{"n_layer": 16, "d_model": 160, "n_head": 2, "n_kv_head": 1, "head_dim": 64, "d_mlp": 640, "vocab_size": 32000, "activation": "swiglu", "norm": "rmsnorm", "norm_place": "pre", "norm_eps": 1e-06, "positions": "rope", "rope_base": 10000.0, "rope_fraction": 1.0, "qk_norm": false, "attn_scale": 0.125, "bias": "none", "tie_embeddings": false, "parallel_block": false, "init": "normal", "init_std_qkv": 0.0428, "init_std_o": 0.0, "init_std_up": 0.0428, "init_std_down": 0.0, "optimizer": "muon_variant", "lr": 0.0115, "lr_mult_qkv": 0.5, "lr_mult_o": 0.63, "lr_mult_down": 0.7, "beta1": 0.95, "lr_head": 0.00658, "grad_clip": 1.0, "warmup_steps": 200, "schedule": "wsd", "decay_fraction": 0.874, "decay_shape": "linear", "final_lr_fraction": 0.05, "batch_tokens": 65536, "seq_len": 1024, "doc_mask": false, "train_tokens": 500600000, "steps": 7639, "dataset": "wikipedia_en"}
MLP neurons of a small language model. Each row is named by its layer, matrix (gate and up: input weights) and neuron, and shows model dimensions 48-143. Each number is 128 + 24 x the weight over its row's rms, rounded and kept within 0 to 255. A neuron's up and down rows have the sign that makes its largest values positive.
After each neuron's rows, "fires after" lists the tokens most often just before its 100 highest values on Wikipedia text that the model never trained on.

L4.gate43 [172 142  96 122  95 149 130  79 117 117 134 131 147 163 170 125 135 123 122 117 130 121 139 144 116  94 107 155 142 137  74 177 125 116  92 109 156 110  97 158 135 109 107 137 115 175  82 132  91 148 117 134 114 136 114  82 125 123  94 100 173 140 110 144 151 104 112 148 144 153 108 139 155 127  71 132 123 133 140  99 143 139 179 105 120 114 158 105 108 108 109 125 101 167 101 172]
L4.up43 [108 128 117 122 151 110 125  87 140 109 176 141 129 152 103 122 167 137 162 120  95 109 133 131 106  98 104 178 148 115 104 148  82 143 104 171 159  74 110 158 136  95  98 117 123 152 101 146 140 137 142 166 140 107  96 125 130 141 128 130 153 120 128 117 129 114 136 146 144 118 156 145 136 121 113  77 141  97 134 119 110 139 112 142 148 129 145 112 129 131  94 143  93 162 122 160]
fires after: " the", " The", "The", "s"

L7.gate101 [112 123 115 127 173 103 140  81 114 132  86 128 152 124 139  82 145 173 105 126 145 105 150 109 143 119 116 162 106 133 148 135  77 120 149 121 154 152  87 122 120 109 138 124  91 121 132 156 131 139 130 137 143  95 163 121  88 162 151 117 105 126 131 125 131 117 113 132 136 148 175  76 145 117 127  49 118 118 118  83 117 137  71 114 123 141 139 120 136 137  85 122 116 164 102 100]
L7.up101 [116  65 110 151 174 132 135 131 143 140 142 102 128 119 170 125 142 135 133 146  66 176 118  83 127 178 159  97  99 152 164 129 110 110 161  60 118 101 139 130 129 146 141 149 142 129  80 159 134 120 137  95 100 130 127 129 163 142 123 125 130 139 116  98 158 136 146 128 111 139 104 126 162 111 159 119 123 108 125 149 127 143 148 194 101 122 139 133  95 140 136 186 126 100 122 102]
fires after: ".", " United", " of", ","

L8.gate506 [115  97 156 137 107 154 145 111 158 145 148 163 115  91 111 120 122 120 134 153 128 146 112 170 149 110 172 122 131 145 136 171  95 113 129  98 123 141 135 108 132  83 143 154 118 113 125  92 113 142 107 104 122 163  89 140 112 117 108 100 161 109 154 112 132 124 100 121 173 147  99  95  98 142 146 130 145 158 146 150 149 150 120 156 113 105 139 119 127 146 155 180 119  98 151 124]
L8.up506 [124 105 136 120  76 164 141 136 114 122 143 102 133 158 113 137 113 134 136 109 173 172  61  89 112 119 137 100 108 184 134 106 107 129 158 108 153 137 179 167 129 100 116 138 129 124 123 130 115 148 151 124 167 108 120 147 120 122 137 136 155 120  89 116 140 125 123 120 136 112 145 122  59 130 139 123  99 117 177 159 103 112 121 140 146 102 107 150 175 120 128 141 139 120  88 133]
fires after: " |", "|", "-", "\n", " hold", " "

L8.gate114 [139 118 160 169 113 152 107 111 103 141 132 151 154 125 108 110 136  88 140  93 106 145  95 156 146 147 147 156 119 155 144  81 107 132 136 130 119 135 120 160 196  94 118 126 145 133 137 123 132 145 101 138 126 119 123  88 135  84 126 104 112 142 122 128 124 107 145 118  97 128 126  79 104 146 125  73 159 134 151 116 111 149 135  99 118 137  56 119 168 150 103 139 146 100 136  78]
L8.up114 [129 133 116 115  90 123  85 149 142 130 117 163 192 125 160 147  53 141 150 107  90 110 107 139  81 143 123 150 158 126 129 151 133 150 101 122 118 102 182 142 132 116 123 110 164 106 154 104 116 145 113  98 119 122 170 144  94 127 113 135 128 123 126 159 130 146 103 102 115 151  99 134 113 118 163  83 164 157 141 114 110 170 120  84 136 129 116  94 118 118 121 155 108 137 181 124]
fires after: ",", "."

L5.gate398 [161 147  55 111 100 130 123 145 155 113 117 100 141 149 149  95 179 161 108 132 134 123 138 173 111 107 136 124 130 111  69  92 146 122 138 172 153 108 157 116 126 116  99 138 104 109  75 136 168 145 127 129 142 120 140 151 126 140 161 104 116  69 127 118 140 120 144  82 104 113 135 180 167 122 100 120 144 133 120 117 108 125 103 139 149 137 111 148 161 133 116  96 117 137 162 101]
L5.up398 [155 155 141 141 102 131 128 148 128  73 120 130 152 115 138 116 132 116 120  96 141 155 126 124 114 156 127 112 145 124 120 147 107 125 131 130 139 125 125 113 128 156  92 128 104 126 136 130 141 139 146 112 187 119 115 135 172 125 130 113 145 144 133 136 106  83 145 130 117 127 183 150 129 106 114 104  89  71 150 143 141 108 118  86 156 142 109 141  98 142 154 151 112 188 124 138]
fires after: "==", "===", " (", "\n"

L5.gate244 [118 113 102 129 184 116 162  87 105 121 122 173 138 151 174 109 143 107  67 108 145 105 162 140 128 122 156 139 101 118  43 107  82 106 157 112 133 112 154 152 145 142 123 100 118 157 133 154 116 163 144 125 134 114 113 132 114 142 120 106 102 121 155 140 139 161  97 129 133 126 164 131 134 130 141 130 111 108 115 101 163 117  96 133 135 119 139 129 142 120 145 139 185 135  96 142]
L5.up244 [139 135 140 129 132 169 171 101  90 105 122 146 134 106 157 149 128 148  93 122 107 138  91 148 121 129 128 133 129 151 193 147 127 134  78 136 198 129 108 163 184 126 112 123 137 132  61  94 129 142 113 114 132 116  98 114 109 128 158 113 116  96 105 127 169 141 143 144 143 123 150  99 130 116 168 147 136 124  50 119 143 108 131 136 148 160 137 155 104  89 119 135 132 162 143 147]
fires after: " in", " of", ",", " March"

L8.gate479 [162 149 149 113 104 141 123 130  90 107 161 151 171 160 146 136 145 172 110 104 134 154 110  90 130 144 117 145  88 148  98 127 147 151 113 113 156 159 156 113 140 117 157 121  92 127 115 151 154 149  89 125 124 145 156 110 105 164  97 146 134 108  90 138  98 126 149 128  64 130 112 104 134 147 118 166 134 165 141  97 104 107 165  97 120 184  70 137 113 115 110 188 126 112 153  84]
L8.up479 [136 106 127 102 102 135 128 160 106 147 177 117 140 118 189 174 106 127  96  93 132 121 145 118 112 128 142 127 125 138  91 205 123 134 158 169 179 117 132 148 183 141 110 130 136 108  78 161 142 135 116 110 105 105 129 106 103 145 152 123 125 113 125  97 107 115 131 135 119 161 133  94 138 111 179 100 139 122 142  97 148 188 149 143  72 156 142 129 126  82 112 137 122 156 109 119]
fires after: ",", "'", " However", "."

L12.gate217 [133  93 124 118 128 136 120 123 150 164 148 152 120  89 103 121 101 135 144  95 141 137  99 153 145 105 112 169 162 158 145  89 100 134 107 129 133  98  97 111 117 126 147 100 149 165 142  92 135 129  71 129 153 101 124 165 127 137 137 153 121 148 114 141 116 143 128 116 134 144 123 101  81 134 104  87 112  68 101 177 119 135 126 162 140  76 130 122 150 188 114 159 137 128 111 117]
L12.up217 [151 121 122  79 118 171 112  82 149 122 166 174 102 150 126 131 114 125 110 142 138 151 102  99 159 127 138  64 145 188 117  47 111 115 155 169 157 181 127 137 109 131 110 115 147 125  77 155 115 149 122 103 116 132 107 136 154 125 129 144 105 162 138 113 118 139 136 139 160 157 124 128 124 133 174 114 133 132 113 154 116 109 127 147 115 161 140 146 134  81 153 105 163 144 143 108]
fires after: "\n"

L7.gate183 [174 156 105 137 131 115  87 139  95  98  85 114 115 138  78 121 149  97  90 159 152 123 111 103 102 138  69 134 150 127  80 143 106 134 151 154 164 107  95 143 157 147 117  78 107 149 143 116 153  95 156 149 113 157 121 128 120 101 118 102  96 115 137 127 134 144 139 151 151 151 114 115 115 134 107 133 122 122  82 135  63 159 151 129 111 131 137 127 128 102 125 104 170 149 178 148]
L7.up183 [132 118 122 141 116 167 131 176  86  96 114 105 168 149 135 134 147 142 157 161 162 128 127 140 137 153 136 124 127 120 187 115 133 136 100 118  93  97 107 152 144  94 169 114 137 156 143 140 107 146 117 131 103 106 117 136 130 138 144 124 112 174 103  97 128 110 118 147 121 126 145 145 144 138 110 101  90 118 154 140 118 119 117 125 113  76 170 109  98 105 105 118 110 121 101 151]
fires after: "-", " ", "–", "s"

L12.gate183 [132 143 137 129 125 124 144 106 119 134 142 136 123 134  69 142 126 144  97  62 128 155 121 139 144 151 142  88 141 124 118  90  83 147 157 111 138 120 113 132 165 162 111 136 132 121 109 104 115 146 111  75 104  95  84 122 148  80 117  83 139 126 122 133 113 174  97 145 136 144 119 102 111 113 141 136 157 116 149 121 154 131 101 144 134 117 162 194 140 146 125 130 155 107 133 161]
L12.up183 [129 146 132 101 129 151 125 104 135  99 141 130 145 119 169 111  78 160 179 130 167 170  57 113 182 115 156 101 129 114 141 122 119 117  93 152 105 131 152 176 128 180 112 164 158  72 158 164 152  97 151 104 111 139  64 142 141  97 132 103 105 161 107 112 128 118 135 163 131 120 125 127 115 137 106 157 157 141 127 159 112 142  91 112 152 142 116 113 143 127 131 145 132 172  80 141]
fires after: "\n", " |", " —"

L9.gate203 [158 111 127 113 124 146 137 105 133 164 140 152 153 129 127  91  93 104  90 118 138 134 142 158  70 148 147 103 128 183 125 160 139 125 104 106 100 129 112 161 167 147 133 112  74 166  78  90 123 128 121 123  77 121 109 118 115 150 114  80 119 127  98 128  97  88  91 140 115 181 137 123 153 142 118 112 127 139 119 123 105 130 135 123 153 124 130 118 122 113 120 146 113 105 114  70]
L9.up203 [141 119 176  90 110 106 142 133 139 118 129 144 129 118 128 133 143 131 114 116 108 116 117 153 121 116 152 165 165 152 133 160  94  95 100 129 128 142  86 111 137 105 150 116  81 146 122 133 178 140 140  79 155  88 105 126 137 136 106 133 159 110 106 102 122 115 112 141  85 165 123 180 131 168 156  99  98 150 113 149 156 140 143 138 162 126 142 153 105  69 144 128 101 113 145 109]
fires after: " the", "s", " their", " his", " is", " was"

L4.gate473 [142 147 160 155 105 141 130  90  54 110 126 155 144 146 145 129  82 109 118  75 144  85 124 132 118 169 100 152 146 123 129 142 138 124 106 134 143 150 126 168 129 140 142 124 119 108 146 122 138 143 120 152 112 159 101 113 127 149  81 107 107 143 119 137 111 134 113 145 154 159 137 175 134 163 112 142 136 145 120 113 137 174 154 147 132 107 152  95 123 121 119 183 139 111 165 164]
L4.up473 [111 112  95 106 117 151 119 103 113 123  84 130 172  91  75 119 139 111 137 102 141 153  71 158 103 127 146 165 151 131 157 136 130 167 133 117 134 113 101 125 133 158 121 104 131 112 144 149 139 145 135 126 137 123 144  70 114 143 110 105 132 125 100 124 117 109 104 133 166 107 149 142 168 168 122  97 115 166 143 154 147 184 137 131 117 165 170 125 125 135 134 144  92 102 120 117]
fires after: " the", " The", "s"

L6.gate352 [ 93 118 142 194 172 169 157 127  94 156 142 166 109 125 111 113 154 140  90 191 130 155  97 125 110 131 101 102 113 157 146 114 134 116 155 120 147 113 123 140 149 140 166 144  97 130 130 124 150 101 129 124 113 109 156 121 133 168 140 124 116 126 106 133 135 163 100 186 117 128 126 127  95  99 100 152  90 141 148 112 128 104 123 102 131 101 109 122 158 134 141 119 110 168 135 126]
L6.up352 [172 140 124 133 172 191 157 121 100 207 124 109 127 109 118 129 120 155  81 145 106 128 130 157 114 142 101  86 104 131 165 119  94 109 139 117 160 106 141 163 147 135 125 140 136 120 171 140 126 114 120 101  96 144  97 144 137 137 113 133 105  93 166 145 111 111 136 109 148 131 142 109 114 159 116 133 106 157  98 129 120 114  99 104 174 122 127 152 133 170 120 148 110 129 138 113]
fires after: "'", " Label", ",", " in", " de"

L6.gate75 [167 163 157 128 133 180 112 110 104 137 147  90 106 179 154 179  76 134 139 122 105 133 128 144  93 110 140 167 113 167 137 137 126 146 129 125 118 128 102 112 161 122 133 147 127 128 118 150 112 147 122  99 140 132 137 130  94 131 136 124 150 134 138 128 102 117 102 159  93 133 136 191 149 137 113 159 146 163 132 173 130 112 163 131 155 134 163  73 113 114 119 129 138 140 149 111]
L6.up75 [147 113 101  98  91  93 112 162 123 134 148 115 145 128  73 183 124 114 131 119 122 105 122 159 129 123 140 111 127 132 142 117  92 121 159 124 126 108 138 125 154 131 117 115 159 120 145 151 153 131 156 108 139 134 104  89  99 154 122 125 129 101  97  99  82 161 145 122 105 155 124 115 143 147 123  91 119  86 133 166 117 137 130 125 138 178 131 104 136 129 103 176 111  98 148  83]
fires after: " the", " a", " The"

L4.gate54 [142 122 110 118 141 148 136 113  95 157 163 116 136 166 169 116 148 159  92 166 104  82 178 157 133 115 131 141 132  95 129 139 112 111  95 113 128 115  78 144 107 144  80 100  96  97 156  95 106 161  90  87 134 139 111 101 153 115 110 111 168 151 167 133 134 112 131 149 104 133  99 125 159 131 101 162 192 116 100 132 133 138 145 166 134 133 118 119 147  81 107  83 119 117 148 147]
L4.up54 [ 97 135 106 158 116 170 125  94 100 103 112 167 104 132 148 147 177 130 144 124  91 100 133 128  95 131 147 119 129 123 131 163 113 123 123 135 139 103  97 146 116 137  84  93 100  92 144 107 157 121 102 115 101  94 108  91 112 128  93 117 157 120 103 139 125 162 126  92 138 152 144  91 131 154 106 148 146 146 114 117 158 149 113 142 128 169 168 115 133 146 120 106 105 154 112 144]
fires after: " the", " The", " Co"